From a checkpoint of a small transformer trained on Wikipedia: rotary positions, 9876 steps.
MLP neurons of a small language model. Each row is named by its layer, matrix (down: output weights) and neuron, and shows model dimensions 32-159. Each number is 500 + 25 x the weight over its row's rms, rounded and kept within 0 to 999. Numbers have three digits each. A neuron's up and down rows have the sign that makes its largest values positive.
After each neuron's rows, "fires before" lists the tokens most often just after its 100 highest values on Wikipedia text that the model never trained on. A number after a token or word is its count.

L7.down313:476504523443544523499482478485520491461495487496500493477511438493436528510486538533522514494483482467456541532482491475518496498458478483498487512500511551499485536528494549536502531497531480534521483502504505502471499563459513503431494512479518507488520485512477449521505449498496470485449465498535470509511516500471478486454528489475531454498455488479488508503484505501544484505469
fires before: "in" 14, "y" 13, "b" 7, "ft" 7, "ed" 6, ":" 4

L9.down244:512514498485523517526547464536499553493523512466544538505519457499474523468475528531452484522526525516556492515510468493504512478478487476471493525529497512533462514506538469530515484456498497456483504478510520529469474502517473510459532514512493482515504486482512470485482457510512484511510482557519459505506470529509510498497522530497505499477451519531508543487504507531505529467453
fires before: "il" 25, "ot" 25, "on" 8, "p" 5, "in" 5, "ft" 4

L2.down106:485418546539527524491480467515495500556520488553526510499537503515463514488490525525538474467463474481483510475485532465493506502505485480480517467508480483495479513495504453487490504512517532512523538483478497485506512475494492519546501518537541527548489504519479552519505534492481514464525530486478530472499479496489450497530500494502527517525483461503490569529491492461511541498494
fires before: "." 41, " |" 12, ".S" 10

L6.down188:490489470496503458537511514471538501505454532524502492489467490473560529480512514542532525479505433488484511479481501486523492539442510495534497542448475520510531520482522490503445524484476550478490527488466512506475476511473484464479475446524478511554528491531512503492472519479513497456509513519467479472514499509523493475496464475516509522492477516489474476496539447493479461518513
fires before: "in" 17, "ain" 15, "ro" 14, "r" 10, "est" 8, "em" 7

L7.down147:445504461502547525523504523502480488519490480480453527539484415521496490461525477535535486522515485518522475500511463488480545499514510530498499520477469529502552498508481489535498528490523489518530534494442526506489544496515535499527530493457499514490497492504529494514501500499515493509449513487491488461526470498524485531500468508486506497505506536478501536535528508525541472510502
fires before: "ic" 26, "ical" 14, "or" 8, "ion" 5, "ics" 5

L9.down58:489462526491486492504535498510447486547519526489525517494506494551507511476504514486505487481472543513491514478453465497484506442521486521503409521471514495494501511532498521453488508495491475516507501516520487490506502488504461485506498509506521492494492462504516480497450526512452556512471485538447511502466480491535482486532526495506458480479495459530486498492527461503493532494471
fires before: "ation" 17, "e" 15, "er" 10, "ed" 9, " the" 9, "ing" 6

L2.down225:472501499469456488487519476524478532530471448484497524472485490489502499457496499501549516510490482537564523464480481496535476463419468519502509502493497535521477497501484481501499467459500547542500527511505509515466480462495513502481494504485488517504459500487489484465506511468499471505517498503491486414546493481500534539516519488492505502464484489495493514516476458516458535458505
fires before: "==" 31, "===" 12, "The" 6, "In" 5

L9.down178:500491470469530539544491537477519530512489556502508536502497492504444522518502516461521488509481505504553495493509494541514468529621514498520511507474489532484482492487523478492510541506501466470469475474466510504520507515465523494500465477488489504509484510504469513501481507520487471459500465513516522488499475489517510535501508494519484507541472527525494520541518502537605506519489
fires before: "y" 15, "ology" 14, "ies" 12, "ical" 8, "ied" 8, "ic" 6

L6.down117:511471516489499522509485524497510475565482510498502463536501493534546471566486514485499490518502497515515518515531494469482485446461498501478498520502468531499510513525487491509528502573535495548473508481518467470484533514495511492451503532543495520519518490471487463472474481517513491506499514506496468493532470455496525509488505517513456532479497524505473495480465474494458498462521
fires before: "ed" 34, "ing" 11, "ated" 7, "s" 7, "," 4, " of" 4

L7.down24:477500482517532471498523503513549515457510498499472507495489489518503500501470533481503487507514532514510478538509488498529526483494467517511509483469513454456464512469473522485495519488464499535483502504488539475491523439514473559519518568505507509498494483496530468522499491507484475471447469536476514502497461448452509472505468486497516503503480518510480505506488513475415498525534
fires before: " " 29, "ing" 11, "am" 6, " L" 4

L6.down73:486468459504515497522505451506489532516547551496544506480482461485450548506481481524514503533495562488474476483526529488494495485519505512452510494520453514504524518493504456500498523506518545523571508515508526540494529511477543478487514475482522496500525525458505497508494516538490517507513514488517458511532524549491501503507489489500514536491518514492485468527499526515531495453471
fires before: "ough" 16, "om" 14, "ird" 9, "ian" 8, "ose" 6

L7.down28:498536508502515490477548481518503498468457470494513482473510548517519536464508476511542508508507488515446495493498517487531529493500544530460501498480472529519505473511483516516459522507454489509453486495499488454515460502533524517537515508489504459487450563535514507462539472501500511509519489470494525531517523451550517460515506506543509506482471484482489492506493480491546482515488
fires before: ":" 21, "ed" 12, "pt" 8, " (" 7, "ri" 5, " |" 4

L8.down113:485504484482535492529522552480502504485491494535499566465501474526512510460493535489503489507478543474491477506463486521521533503499464474521480540465574492526510467488532458493484464478491484474511535546491500496540478488489463531448478498514499508514494483463491487540484523534492492521480489520513482449495491524494510469486513523553440463487454508513496511507496514510492448476472
fires before: "ot" 22, "il" 13, "in" 6, "b" 5, "is" 5, "ices" 5

L8.down57:528450485488522488483483510526511486519471525515516453440512506519500490543519460501506512470542500506487485475469515524501527527515507481497519491475496475484530516532521519446461480550481511534482475517554531476474498493503494479489496462492484506481533522522499501494515448494487494508526492477507521503457519505509526466538401512489525521503493513484525478446488485530506536487499
fires before: " |" 18, "." 16, "ition" 11, "e" 5

L8.down100:497493534566448518484474480499492515495514510511470491538510489449452455526464471489452508472475525551517487481535485501521507515483446508502524514471490520507459529475489482506469440494482489522510498479488503500448516512538480503501430523529492453527518459498524508522488495527477491484477518531568495523493479465500489498487518540505491483461477523484511481523465487478534516502464
fires before: "per" 14, "h" 11, "pl" 10, "ist" 10, "ec" 8

L2.down218:457517495473492533505469471525496494513491505544523502479470481460501470480518472501524490566482483516481528523474522571494489478477544485492485444491476513508475527521507472505503519488475532530528469565493486493508526491505514515452511491539493493499516505525475510511463488474491496500475482536486497541507491523493514486516498525513457542475481523528487537507530508515481475527500
fires before: "ur" 16, "en" 14, "ord" 11, "ent" 8, "id" 6, "ess" 6

L2.down80:513539502513537493481521472521493455510499490487500474504459477466513499473517493535465527495556513521495481508511535482494486524572503490491534540476446513483506474460461507474498490522500487506466511530473501495519504496501492535514501530525537551493482518489519502472448494496466509498520507491415467497517476510489503520496519466448506526552481528466504493472479490531509517503490
fires before: "c" 21, "per" 12, "h" 12, "ist" 8, "ch" 7

L8.down247:480508504514511493526519491515474517511494506540530513478478482522544513534486503438518515553449521530505475523487498489513492560538522469464515533492501516521501482543500465460509492528484477528521511502478512530504484549519483532485550493470478511508506514507505547515491519555510517506528534565523504509553499487522521493506496490515512505518446534500495509477465518529486475500545
fires before: "lege" 15, "lect" 13, "or" 10, "our" 9, "t" 5, "ts" 5

L6.down122:514547486532539505551551540450532524531481497537542496510552499494497448514494530497505488515491473461524489474528509519515461511490472492512511542477500481496511511511508521491518510481535490537495511527508451463479517492499472511498441464511529539502533518519531470501511501541517515510490555500502548536481456467458521494511502503482522558532510519506518498478492491483490485506480
fires before: "|" 82, " " 11

L8.down252:512511496532520496494434494439500486502508461475510501489513506516482494490500518558483492538527534510496510459520504464517513471461489521531547501491456498524470518489486506516453512484462527530496490472498447469468489525503489509505544495520505495520523496516529484528511470497466461487463536479480483503526535546460534459530518492510460516470511511475499452525500453498492494504492
fires before: " is" 26, " was" 18, " has" 7

L2.down37:479474497490483463488520484534472437437520474477524474533511481493492523472549515540478491504507462511507504524448463482511479522516520501514462529514516505515510472509517508519512500531479475518489444487486490483493517531498515485505464504393489473475527494445510551507529519520502481480481536483548494530493499501531496515504507523481486511494485504503514482469504499502465473486486
fires before: "fer" 17, " as" 16, "est" 9, "ject" 6, "f" 5, "s" 5

L9.down21:539484494496454478513494477549515497507461512553481496519499465446521480500526442447465518476482508523502509525483521487498547513537476520468511524449513510507490488479568525502503466489490523487484519512509509504469494563499505510483506511521524474517500475508506521460485517535493463506508553520524506482518493520485497500494515492500504501495500522485500451450513510489495509454470
fires before: "h" 12, "per" 11, "ch" 11, "pl" 10, "ist" 9, "p" 7

L6.down226:501529491530501541511484486489511501493488521509534513520552511493505472493505498523510503467538514488452515484530500471489477509424475500535505554466503488523515491472527485500494449555532477527512488547433434445468529521480473515509532489476547467507484472497501496504487513519521535484505554480484509506533526460505460489508507493513536484486549533503495488512513480484469494487490
fires before: " was" 22, " is" 20, " has" 5, " had" 4

L2.down94:507477527501563498516465450502520462451503515475465493493533491510502491520457502495500477549483504532483528493501462508534502513490502521512526484516490526498517509493497493500501516533501510537490461502459477458485498454463544471516512494505526464562501516502471500524503551503498525470492508516464493494511502450532518493521464520476457468514493520506482512457538481484438511512520
fires before: "ia" 20, "ian" 12, "an" 8, "ed" 7, "any" 7

L6.down45:487512498533524517487472558442515476494471497495496531487472511502522522477487512517528474507478504506496496511531503492480496478480448504498481475518494553499550486531513481497506458476491515521472531483471480509512543458492477501456521506525481502511500527485459502502449522482517501484485506523453473488527495511543499455445556467473456457481539510484467517526529477506507504519486
fires before: "ion" 31, "ed" 16, "ions" 8, "ric" 8, "or" 7, "ron" 6

L6.down235:515486477470522498510506525510475487467522534510424496525512540526492491503512537536517472490486535494505530491522466470490550483447481509494498535506526501540474478483459523534477528498465508528521465550517475513487510487499483565542513532505508479482497534512494504487472495444464480453478513467526534453523497495503472502491523507466515521508501467461527500487487488467503502523483
fires before: " of" 17, "y" 10, "s" 7, "icip" 6, "ic" 6, "h" 5

L2.down49:501466513533531491473546473492491463511488494506503478502493549526504515495524553483506539487515509488495482502476495513499536484519481554428514516520486508484445476462495503477535535480460490520444528495505541521478536505488498502505509522504492495510484499476496536490522536528483489474481435561520525488481492465552476500494537526502503510513521466461477482511519556525511493481515
fires before: "oci" 17, "ed" 15, "um" 8, "ing" 6, "ment" 5, " in" 4

L8.down156:479515458488498567540492547525521502503465512536509464485472545486541526447488486476460471476517467448490491515480490524482529488470517483522529504447502540531494494524508487534510488492492460485514495502516468517501494479478512507578489504528488467516521464501531483481492487488494513468490529478485475528480484503500480507480504437530506501514512455481535487494518461493529501461498
fires before: "in" 13, "ro" 12, "act" 9, "im" 8, "inc" 6, "ain" 6

L7.down170:482512494499537490478508486482506514522521539537516494505549491505492516489484500508528456541526502529511529477519490497508543479484483505521503515502487517534498539469476506503469484509502485505494459479463505495514499469512485516517491448498513516498497533497490511502447489424452442508464439463549503472520508514509486518507481519517505506511461474492493478505589501526521491468462
fires before: "y" 17, "ies" 10, "ed" 10, "is" 6, "ement" 6, "ents" 5

L6.down87:525499510515527491479494479497518504491478431505484506498481502531496541470494485491486522516470461537497502470507528463507488522544489543488490525513480444518505494492496545505464515524535509485482495510501482515502510491469483489522467556509537486521524522511475492511450443486526567498511520542474466489539507486516490492482528513479485527498557503487459504491480522480577449478492
fires before: "m" 15, "v" 12, "ap" 7, "vent" 7, "es" 5, "ing" 5

L9.down149:459512508497507497467529486517545518483488523508520505526511497469487496474485494494497477509452538564512439531484482505477490523540484517520514513527471485495510519502537519539480521535521557561481560508509468481495477495506483492481534531496499500493485499509478485516501541527448510480480552500553503514525530488518459521489475459494493495485492472495483476516532488502561494511505
fires before: "ou" 33, "ng" 10, "ell" 6, "s" 6, "ear" 5

L7.down75:457471536502523514549498482526464498530506511514492533507509498491498517467455441498473511519508545497489526506463510546498512497464501495559541490530502478451459507510516487538527496496506469488508509484541477493478558469527494497508534506491530503472513454541492453495491513506495450470507460506456508450499510515493531520507528526513500489487501510523495485488528462492503487486524
fires before: "ar" 12, "." 10, "ud" 9, "ep" 7, "ev" 7, "re" 6

L9.down78:525448493501484483466466509481478501514500526502504531435529519477538537502517488490541503487495488517499534498503459448485526531516521452525520502483521484513483464473471524489497512472485506493496538518503467538477500482487498520495468480481479509496485501484483468531497510470480499466559526478549544484535459444499456536474489479561513487483468508510490480490479486476481494487458
fires before: "ial" 22, "er" 14, "es" 9, "ing" 8, "y" 7, "ers" 7

L2.down153:467501516492514505519514473541492520483514539502486495506498472526537518475472479520462491483486503507542517510484472487563523503509540479474486559500511502473496494486523474498515528514527484461485461485479488530513484511482444519517495492497492544503522478474483516496490490588534497495501482499476499475454514517546472520522502474512517515525482534539496497447545487542551492519489
fires before: " as" 23, "ot" 15, "lege" 6, "ic" 6, "ut" 6

L6.down2:493492504484471539450429487543471546450507580457479480514498511476480463496512517522555521523486518527476525463484510485513538595475486524518502482509482511519491500465499506470462503489474529516511525522504495468513524483475529515488490490464473474515483525498460528500543485532473467545490489493491510494477507521516494531509467528499497493500501516509487514502544497541540505510510
fires before: "0" 25, "1" 17, "2" 12, "4" 6

L2.down249:457502471450496504504490449453521524476510461516513494503469457488515505481505498477510458465460518542471533496537517482507525491533536515512465512473499551534484463517522488448495499526476505509522512530545496501460498501473510557482494479458515481487529502480484503499485506499506510464514478492502491493449549515473487520459519526469514478459529490475503478482500475510489475481468
fires before: " as" 37, "fer" 8, "qu" 5, "f" 4

L2.down269:478457515497520458499500476474522508484503503489510517468485508486523561564477508525497499515490492528426513460483522501524497493466527449551502520475520497486531521543471491502497550489467512498518462465510514547475486530498536485458490468525488511449517540496508483466512512508485478553490526472496480528524515487508497495461509481504488505495491543522489445507508522515513514458503
fires before: "ough" 17, "ose" 14, "ird" 10, "r" 9

L7.down244:533511523470551519475485478480507537481496532505537461498529483558489522510521476477519479488494456522484487508453503507497456485540497461549522526490476500478461550480511449434513512524511499481507499532491483516499459493505468493473493490508469469468513498502499523496515498494441487485552494547455494507502489543512480506489509514489473511512500496526475505537450496464505520492496
fires before: "ies" 18, "ial" 16, "ar" 8, "ent" 7, "ific" 6

L2.down278:510519465515504468518502534540506548506474480552490471518502505498476497519483496490536517520468507489490482524454482492532505556498585499502502484545491473533487520515500512490476510484514467501532509474470511482497529507511477494549501469535490532505509527479495518502493529495473500456534471495473508472558485482484524512490448530482529508486563517488500513499506514466455497489529
fires before: "ed" 20, "s" 12, "ted" 10, "ing" 8, "ts" 6, "ers" 5

L2.down6:497496530486482480497478510532513539516548460530505497496525511458494483512465538521526474486519482469483491507477514525511524455447508517470492518464546513532518520478456508535472487463469498508487488496520465496509488495477471521509483512547513503506480515470503525513441495496476539527435490509545506471552512477506508510483543511539454515516496513504538517539478488497448496541530
fires before: "===" 19, "==" 17, "|" 12, "The" 8, "-" 7, "A" 6

L2.down243:485496452508496489471516529463507498487474482482541541510528495532502498477497479528483566512490479500498529520507519490486553513464539491518552506494503520480523532521475521542534521505481533526469523469492510499514550497453490452512460533496495493499493560464489505450512510517473504495481490500475469516525485492479488482467487497505506453506504466525489473507510483525500523511531
fires before: "ion" 17, "ubl" 12, "rict" 9, "ed" 7, "or" 6, "ron" 6

L7.down204:493492510510439513521485500483482479462469486529525520506523509521532508514490500477534474492470474515490549492488500534489496497588506522555487542471476499489502543512549482540518500496551542507485501502486480471506448492465493492507502479517505493527501515460496483475470511505496490485468494508486502547516504484500466464504510504451516485482540498494456533486552451450500492507489
fires before: " the" 22, "ed" 9, "ic" 8, "ing" 6, "ial" 4, "in" 4

L6.down265:527519532492532512518514529504506493530554469508537473486544528536514514511455530510498491481517539520542529468526476508466502483426489472519473506513481529499510477532473519498512480485484533524537479508479503511519463489520487505442506535472470536491456503508512506505489520511517489501440452527511483521517469529493466507499515477511512501482507538499492509488496462541525490464505
fires before: "n" 13, " not" 13, "ement" 9, "er" 8, "ing" 5, "az" 4

L9.down188:451472484483506513492500472534432503510500510504530462522526506492496502491523479470511539481499490507471465475484504499489514544503485476504548498508484494463491460530482479438553500521476467521504483484475496476534496498464475476506513514468510561506478479519482514476463500494516529452487496522523493509483513515476540498514535506531509511514495511493523523519481506500519505512479
fires before: "oin" 17, "un" 14, "ur" 7, "ith" 5, "ust" 5, "uc" 5

L9.down96:482504476481472504527539481487544513530515528540518512473463443506530500538492478494489478529529553478551464490504460527479497465461493513518501495502465485503469492519489460497494518481536569491507518491526499523494498499494534480478466511498488525498512543484499514514510545497525499492485492502495416453500498500510518523516501523539540500515481509504482476513467481502443530482499
fires before: "lege" 22, "lect" 15, "on" 7, "or" 7, "our" 7

L8.down62:500491512510496461498509523461500526484492490501523550478497516512478499468535553497475544546484504488533546514558500490492482476519467487498460545463475517487482515488535488493482477493503484508523496513471503470486539515459536503492512500481479513560475529496498476443500491482521508526525504486466508512494498486475502476479463561524522501515456495500529494506511479487503513504542
fires before: "f" 26, "y" 15, "ied" 13, "fer" 10, "orm" 4, "er" 4

L2.down112:531483481510489513474482481501509489531457527519521524576472502461500536531528495483559537551479519494497513504474449529474499479463520475512509492503534482462516568530489491484502480521527476490480539456503509531509482498490484503516528510483506463471530533503510538471460504485509486496476463529500490503499432484478456473454526465499470474493487539518492512482450496533462518470487
fires before: " |" 16, "ult" 10, "p" 9, " |\n" 9, "id" 8, "ear" 6

L6.down272:530532492516523534541529475475502491514522490511480520476506482493513514497499525529454509567530524513515505442487485512501507493454502499505459500505502487546505488514478487541527518508514551524515465468490500518520526464505551513501537511472448472502547464482496500517501476532471479470530520505520524491514472499497498510511498488532447465536537487519528458556516467516513466532522
fires before: "or" 15, "re" 11, "hed" 7, "ot" 7, "ene" 6, "ar" 6

L2.down180:462492511468507499528505491468495486538519525493487510497534495503489476512504513424470486548465499477534492450479477530452497534486485493525507498504504498501469506504518457510488524493502478493459516503471489513507521485533543482506505506509502485441552509502442527498467458510525501552519546528457470509504497493512474533510530521565516499493492512451496502467507504476513521503535
fires before: "lege" 22, "lect" 14, "our" 13, "um" 11, "or" 7, "on" 7

L8.down285:548532487493474499472516484486530496514470521521513521488513539445513518485494496518466465547457524513508515544511514485498466448483523497484502507510483452491486488482497520503488501498486511498514494482507523513461469541508521502485495525507485512561534504479483541487553498500488516525463509535464541490511486493509499487475540496504513506513497521494482476529474469532501542436512
fires before: "ult" 15, "id" 12, "ear" 12, "p" 11, "erv" 9

L9.down197:509471505469459518480513448487504484466500493487512450496513508510507470488512533509524459498461502508479524517518484500479444499513482502505477508487485468512446529504507527503522520496496529528492499561492532513521477498495483503516525525510562502492464526478503521552529511484452505537504463517444486487520475502509495471512502465485542469461523548510487546474481502457488470443447
fires before: " " 19, " |" 19, "ather" 8, "em" 6, "ens" 4, "S" 4

L6.down95:525493513470497505498464484503487478509524501493542521503543529502526515502421471453486443459505494477496541485506489504518551532495492565461494499499510468466495485491519500505479478497489496467498536522527497476504437513483497499489461509481454512500496533497491516535537497512474479454476487501470485495510485523536471484535526507515456484540489545533498485533511498475497470506518
fires before: " " 25, "0" 8, "5" 6, "4" 6, "00" 5

L2.down119:467482488480461467523475521519527467495472417541493469551493518453506476509502498472502488524536478501462492517492499510463470489523489508547456467500503481505491552494489479511513484494505505548499514496526480527521495489531474513542512459502459532499505514465495471479544506522499564507538516499508504484500514528518516493531494480479540522493483454513526553463518512509474495514520
fires before: "e" 16, "ing" 15, "ed" 9, "t" 9, "s" 6

L6.down196:456536477538494547485451492534476539497508510505458501523554490462494468472509503511497507541494523547498488528501470473523487483500493472526537497496551511496482503482516472529509489497495500503441552514444479523510473504543450477531513502481529508529529498497477514500510444509511461524539479505462520490514435524500540474508514496505489510452483514459486524488471489535505513491474
fires before: "ag" 17, "u" 11, "e" 10, "us" 6, "or" 6, "-" 5

L6.down166:495480551506522477484503475467517470487453508478518521502499517479517455475520534492511534509520460494537497474512510533518504471484529547521490478481478512497509460492519470542536474513534515527472488542531472487503458508492511460470520505567505513472510465498510498490512498528472469516494497516522510492457509497489545531489561529462529516486544489526504495454506470465437475485498
fires before: " |" 21, " " 20, " (" 6, " |\n" 6

L9.down305:485477507500519514507498478501514486512505555486534485538522483520454520509496486491535460499482506455530487506493502436496526521532485551483480518507451515524520519492506478531526464534509457497469524514476509536538489511482509498482502505494482484463501482557485473521471474503506470497498521510495482474497476508493483540503517516520496544457485465484507507554491478483491471460477
fires before: "ation" 18, "al" 13, "als" 8, "ary" 8, "ations" 5

L7.down304:474505497473477522502515487514557508535496529504483507535489507514427465511490474513497464543530582515494515505533530477477531480492474488517521484510487524544497486503504496537461523518538527542491505461505488519529561490493499491485552489509516473479510555484469471491477507521495516501488513503498527466559498515476511494502524480506480496475530513506498470514511442476445475503516
fires before: "ation" 18, "al" 17, "ated" 12, "," 7, "." 5, ".\n\n" 4

L8.down122:495500532477505484507512455522503525508509446522512526484492495431531537503499457483488549512511477494514499519518475500509488471419426485494488481511500514514549489503509471496506507486486506480486481507508515517544427475490531487449520480494543535492497511490488494465513499464516491503487486504496515464501494502512492480476487509522537477460477478540474519486524497488453480519527
fires before: "==" 26, "The" 14, "A" 11, "===" 8, "In" 8, "C" 5

L7.down142:501467551510522508469456499494511484472479505483480504505515469515475517484540465436519511513524512513488510505537528489460509486543508467477500448486491522538515473470538451480491492480515455510495482477539489525542485536466456502499520535527526464496505475511495511514501486524485522507479507488548499484518498486529526496481474465504470551528497503521499505568516475485532507507484
fires before: "," 37, "." 11, ".\n\n" 8, "\n\n" 5, " and" 5

L9.down255:518499462540561493491470472489505475501471496525513521494512455477527496483495478528519524530504497475507512482470480541481518512504527532475484509465493513472478499526545476497509456460483487493501482463476508507497545420469469510507474430536476513516517480496491451524483480485451505492486547485507456512505453526512519464481476509488480482492519511513469495506540498497550496498517
fires before: "rib" 15, "ri" 11, "rat" 10, "ack" 10, "ement" 9, "end" 8

L2.down129:485536516494511511456527475492494528481438474536496514510499535494495508432516496499500472558462503569492487481482514503473468533483493523485523481502505472514514545502480486512486526486533487519517493501511485477501485518483498497502512474498512491455522502466508534509480542484509489449488472549468480524510481491533572513501449453515473498528550512496504544485507475465533482524484
fires before: "m" 18, "v" 18, "vent" 18, "ap" 9, "am" 5, "d" 4

L9.down317:484510510491494492421499506476478490524442475514506492460499486472510466501500525545513492516497493491515530505487520480476468463486505482470471527459490575519480517459476508502468479435544518497485531546502464489510515479479482473476475434516495515477531541480470507495473506503487492519453472512511538499514485475508455508496521501498506494499476504520502517503491478512474475471532
fires before: "ry" 17, "ess" 11, "ord" 11, "ach" 6, "om" 5

L8.down13:438499520498490459505503511494540499465515501505505539494503566474451501433484542501514475526517481468505514508507518474439568526505471471536494488476513485516510456515503482521474537523503543488515522530493510497523498508456515480465504507545488486510466511476540492454470473472519495514487506518541504504513505524568478501490512467486503514480531525511483500509529519466528458513544
fires before: "ic" 15, "ice" 14, " the" 11, "ical" 7, "ork" 6

L7.down189:430520474505531494505504474501491530466466472519510541490498516433528482510502477454489519497553469511516492509493490504529454453411531534482481505477545523481493500486502504514519485476494526545495516499489502498464458471477488505457528483489507488475501497506505497487494495501513476474506533501486476469512501478500489538520530465478476499511509471499471500510454502524442535538534
fires before: "==" 38, "===" 11, "The" 8, "S" 4, "D" 4, "In" 4

L8.down54:523519511515528480446484501507483450500496525492507520472517544492538514524530561551514476514482517539524505487499500517486518504501486516578490494550482522534531505485510506489488513504523489507516486561510476545457501463518536540501477495521501487499470470499497521454512463488476509482503491503479487523467502527490466475493497451496461497490493518489493525513502476470530566483492
fires before: "y" 16, "ing" 15, "ed" 10, "p" 7, "m" 5

L8.down61:484482480490505518490485460512519484484533526491552511500538491498546531481510480467559544498496493496475468523474510501494520509532514501498499495483483526525454521482474521535510538526511543544494473493483543558502468493486505455495516507519523449458515578495438484497507499473491469518513523466501468532531508485513467485472477461511501527488480513500488471488491503510536509488500
fires before: "ough" 25, "ose" 15, "ird" 13, "is" 6, "ree" 5

L2.down231:515520502481490493482511536500501493509484456518469511488511483455487533514474526470517553517469495488533515503478526516484499491481542542506520498473486561511517492545516482462505516503502521506518487533489509508505545517481501506503515466539490478568516507496525471524516473471473438480508487481527490514500485477485535479500464504482519461551465483519481498504511477512448459487526
fires before: "end" 13, "ack" 12, "in" 8, "en" 7, "em" 7, "|\n" 7

L6.down67:484459440477517460537479484464536505494549506544504489528496520481482511497470480523494477537499518537503549532517527472515519531474524480550521456477527505522481559525472472466503497491510571495439490454525482514504483539530498483527480542483494518535484527460523485489485530532526544502476514519474510501464476506496548486502494506474483468491518493509479550509531495516505495484512
fires before: "ice" 17, "ic" 10, "is" 9, "ish" 7, "ly" 6, "ices" 5

L2.down108:489488471494530501527499549515525489477486487507502498515532489510545479490508549497500526504493474503514510463508563496541518467507553516505491528489523492496489500474478486514489532466518490494505545529474500479504472468480492520534500505530539526505490499469534507533486518523445502474488520466511486503510469499444564526454467492526508489528508489470456466509491501515376531492485
fires before: " " 59

L2.down291:494502481489495527513483452499506524502463476561485490501542506490494492475487489498519503461537471529497493486525535520523554499449554520528464500468505544493487523498522493493496478476498493511501498532486491487527500464473531518477519510513482505483482514505519490516471527530469515502544486511522474539466487495480469501462510508463504485437506487480497464454506524490442480458495
fires before: " " 57, " T" 4

L9.down19:493481471464512475455476517457484469491507523515464489498518486483494542450457493534445486496502513514498492545527490476484509509530511542507508527498490526453493518549529465488495521498520503508454506488484497488468485543508441546472499500512479499515525522487528464507473483499545475525515501467466457525498455510503520460483521484479483550515469549503480534518519452521452493469514
fires before: " to" 51, " as" 15, " for" 5

L8.down283:478521501498500497488488452534494497503490502463492525490475526510497491475493552494479517479475495476520523517516493554485530476436501526528474476492537507492520510503503478510494435488548504523477516483535482481468517456532459521527555478528525454508495547513523491507497488552491518481521469519527510464486476506485529492477498494475469489516522455497451515527531492452474504472513
fires before: "," 17, "." 11, "==\n" 10, " and" 9, "y" 7, ".\n\n" 5

L8.down136:498548500532524471514493479503542469466505496491535499490552455491487510501470524493515497502497442494508540547481538512515513477482476495519488546502524507528476501538518473479510565506515487498529486545535559502481568463520509482479473474490512466495465459510501561522491508491499475505494511486501506508546468482506507505469505529526520529515483524520491475477456517515473519480535
fires before: "le" 18, "ack" 10, "em" 8, "end" 8, "ing" 7, "ers" 5

L9.down134:516533498502482480508519542519536503500504522519469497546493493493517488472461503542529497507476523530550502474538531504507497470542510461531479554517491511472502470477498501514500475478531518460533504502484541474481471502505553504515505510487526521524491510480451515528525502480510527509465465515483463483493499510515503530513507477485511525479555474474503464560473487480489498529463
fires before: "ay" 32, "ac" 11, "ic" 9, "ace" 5, "am" 5, "or" 4

L6.down200:461499534468486481509519460527508504513496500495523469457532513474532483473508493501494456524473538517492535492498495525498468526481506545503457501517474437522553491551473506544540485516478491529513508475485477474511499484484478479515514499525483495535485486493510539488497530474459499519500512493513495495463500494470506536544476443533486520485517506534515490449505450494506477553479
fires before: "ou" 37, "u" 9, "ell" 5, "es" 5, "our" 4, "outh" 4

L7.down140:459484503514520503497516516538521483528502503532461520531464496462524511490508493486515508500484526492510500487473513514482522501490446522488493506491481572464540484490476434497474455536491480503508501487492527504525544479496441476470519534538477474483509478493520497515464480489472485518483469514533452517487478520475491469455536530491503487493510504522480495479486524484463488449477
fires before: "ed" 21, "ent" 13, "s" 12, "ing" 10, "ence" 6, "ant" 5

L2.down227:528509489499498519507550467531477504506498463468531518496535502492513497492471478506524500499480471510522481494490487526515507459469508451533450461460504513509498488487503491489495514499528505530509512498497482500531441496480496498441505475506504423503498510462513502465473505499539559488550493528497511488519484542494530463499512481476496464486477490483512517504481490506392498486492
fires before: "-" 22, "The" 12, "A" 8, "S" 5, "R" 4

L8.down41:503486518538507496494541532523508472482471474517495498517523495480499482492484513524472516505503506493490472475493497517532495528447551495513496547487486481490468468499478521508529530493549473503498493500494500447494475479466505502481504481522511519483490538498568519528459524503412498503496494494505480479483518482454534554494511512502486476522498505489498476516475506501408480484507
fires before: " " 71, " B" 4

L7.down223:480540511502509510504534463490495513507485482527507504485501484465492520507534497486495489554476492529523479509546483475519480495453508434521448515478447497471523461512500489489513506475534496496467489475461505473488509495509515479466536499431527488502511507514528546465544463483529532542498526510499503483500507431499498524502521457524490535522479511526498502520495512509501544503574
fires before: "=" 29, "P" 10, "C" 8, "==" 8, "A" 6, "===" 6

L2.down319:488492511529560451515538517517490498500518482502546497475522468522528486510507493474506510529497475495495480481483492516473501533478491496484503518490480530508463538512469481444463485506532470514503513535540491516487500520492509471506481513528482528524518477480509488516476480536515493510536489541508491517531501510484560557505507487523523492542445505519497491492463512522423451536510
fires before: "oin" 17, "um" 12, "lect" 10, "ust" 8, "lege" 7, "our" 7